{"num_hidden_layers": 9, "vocab_size": 1834, "norm": "layernorm", "attn_scale": 0.125, "bias": "all", "init": "normal", "init_std_up": 0.0329, "lr_head": 0.00519, "warmup_steps": 539, "decay_fraction": 0.651, "decay_shape": "linear", "max_seq_len": 1024}
MLP neurons of a small language model. Each row is named by its layer, matrix (up: input weights) and neuron, and shows model dimensions 64-191. Each number is 128 + 24 x the weight over its row's rms, rounded and kept within 0 to 255. Numbers have three digits each.
After each neuron's rows, "fires on" lists the tokens most often at its 100 highest values on Wikipedia text that the model never trained on.

L4.up163:153109093113129145136123118105192135121140110190096123127130097144104113059113145148128146139144171123126114122159151107125142134126148096077115099144103136148112141137110098144112129132115104115126111188130114121120130169147105074138118119135118115112124175146122141167114124124135126112151099126158089089120085159131148113109091128098093151063148098159134114145109087110123152129115
fires on: "enn", "7", " However", "ording", "aid", "uch"

L2.up396:146145145107088159116116092114158139107109138107110124104136115127148125147105136080142126140144119122155128104141159132125122131119156123079146106130130093138100135140138137116153136130154161112123093122121135123154082142143127096132177132086110122149115162108137105130099126172100110187140088161150153152113166115118120136123137156151116109129119117072119178127085123103093122183133
fires on: "pp", " dis", " mark", "eral", "eal", "gram"

L2.up486:146120096163150153133111120120160181162104067139094106122152158160108145124160146109154126145117127130139126114138148152141152132103128130115081105148120117102126114132089115112184059125127172150128159101150106088120155146138127129104114103153153115154165105150116163168116143112161082123146115160144138097161112124124126087126117115140164134114085130120119129129124149117140087096131
fires on: " War", "ov", "uch", " London", "ether", "reet"

L2.up442:128137161191149142117152108119156076110116122124114128139172131097134151139098140140123151120139115132151087116094127129120129110162177123160138135135111149078135147143141143067134136145164157142110130169099113144131122139148111154109138147105120123089116116118162082144110144099117139097137108119148175073123127136102098102172112123135097174078151125146127120145138139187134102125083
fires on: "inc", "ode", " won", "que", "ron", " Res"

L2.up177:158185114123132122107141127167088137118114178141133108149159147159164148146119169123134127122142132144131116142148167113088129093176139093111141150162137134131144094147133106122095147148103130101120169107151105152111072143120110087132114081112111101156092207114106122144108100125078137107114144140132146114136110102059083137135123100120072118154136137106107123147122094136148169152143
fires on: " being", " event", "ones", "let", " building"

L4.up154:134102140137146136141126187128168141153125156143123113140158148148061133106119128183146111108081120108130090115114126123103141124129152112119120102102135095156136152113151124136092093136144111143192130123144136135142123143144137131087159113134150104119142166138133119069100116133119110143147073134140137153184149134125110071142158111149110129151132139117143136098116119097085090148107
fires on: " over", " back", " return", "2", " May", "ter"

L2.up309:140133154093109137126164130156168143145131124107107107113163133084133138097108140093120141149112137158095100121154109143174153145098097099092109120111144112154131110142165155105150122102150200158126139173111162149129103100117104145145139195131151143089116137132197139129101100152119133134140097139098123131160107085152178082085153132176089117087124114108104182132139103124103088180107
fires on: " Bro", " home", "ton", " City", "icip", "ues"

L2.up470:144141109109136124104132097129132141159152170154098082161151115148138149098153174118137160157093132158113136124119138140149103102153104122120121088112123120115118143138140151128144137161128147071185146104101123158092140134173138109131100083121125095118121120090132137116107131165099136079158097118138105097136148126171133106141144119193102148144135118155081089130114103098134170134120
fires on: "ley", " writ", "oot", "ount", " family"

L2.up35:137144094104149129139116090132128163105147135115130100115105122187138144116136134167137139110161108131125118137119161113125155119085129157172119142158135066120119131105145131146092126099159095120124163122132123123131131138136104088140151101122168112089133120105129126147136180131121154091096102141093118073139085111121131093142116118157148147174105176153155097107155163101122143139134
fires on: "ives", "rest", "pen", "raft", " present", "ake"

L4.up369:116141145101135144148119141126111117150113150171103074098113141141109109114134125101130115112147106128104145144079143116098173104197109122137118064148142147169158154139092156102112145118099129110130168139110121139101139120113073146173159179078140113122119122101089126101125150147126140145116136138114087110115130127139158086136136073122114130087099168145079114119159126120118119143120
fires on: " count", "'", "uring", "ced", " part", " On"

L2.up343:155124111100121141136185121163127146106153182107120106094146130146100144112115142117157131152111117151140107139157075151108148108183133161117097143114085093145132130112149133106091099144134128118177155123066107169061125176152143152130155117118127111088152112116137117115110093159074122103137125182151161128159093120111141111125160115193125094165122109100143096148107146117126122169164
fires on: " add", " open", " represent", " join", " us", "oad"

L4.up484:111067123127122153113107147109120124150129105118126138165139117147180114121117110089161136106133150126144139167143170139123096125139121122126100170141102125172063116082163117121128123102125141187107121096146135101148136144146129098113146078164154114146117142138120132157131159122126114114087119121103122104146130119141127143118123139186103156124153110151148096141100130107122171178128
fires on: " series", "uel", " album", " event", " did", "RA"

L2.up90:129130081143082094144153148115136141088125154130103125118107112084100147107094122117102134146149122111122092131114127080090127103151132150098121127156047145121144135138141134143089132135132079122128078098138131097125120137115126134124139117127110149145155180090116102163122100137128153126163131165143123180126114134154103131102117136162158145157170118149115124126112141133125126123129
fires on: " won", " On", " position", " each", " also"

L2.up460:155136112080133129105165145181109173111137133111062117086138112130139160107108104119150107129124122165110120151150119108149123127150133129107120094132101131156143133141149116137095108120123119142157143131086116169109124168128139157184163122118114078109163137106147132130169092140073141111126127146145185152141115145091157102085157141127127072145141090109142095109121160125120114180117
fires on: "S", "view", " oper", " age", " vers", " post"

L4.up193:095067120129125124171145176105161147134129114140107106116157199136125116152117183102118103151176144146148178122142137123138141121164093107129104110145131154132154164142144147109129134089154149140120074093108138112126129133146103143078151095107141101185172133136123099151161134161134126134162112104119130118122044108088112113103139142124136155120159158125120125113120128133106092132154
fires on: "ed", "ics", "ified", " Cent", "amed", " left"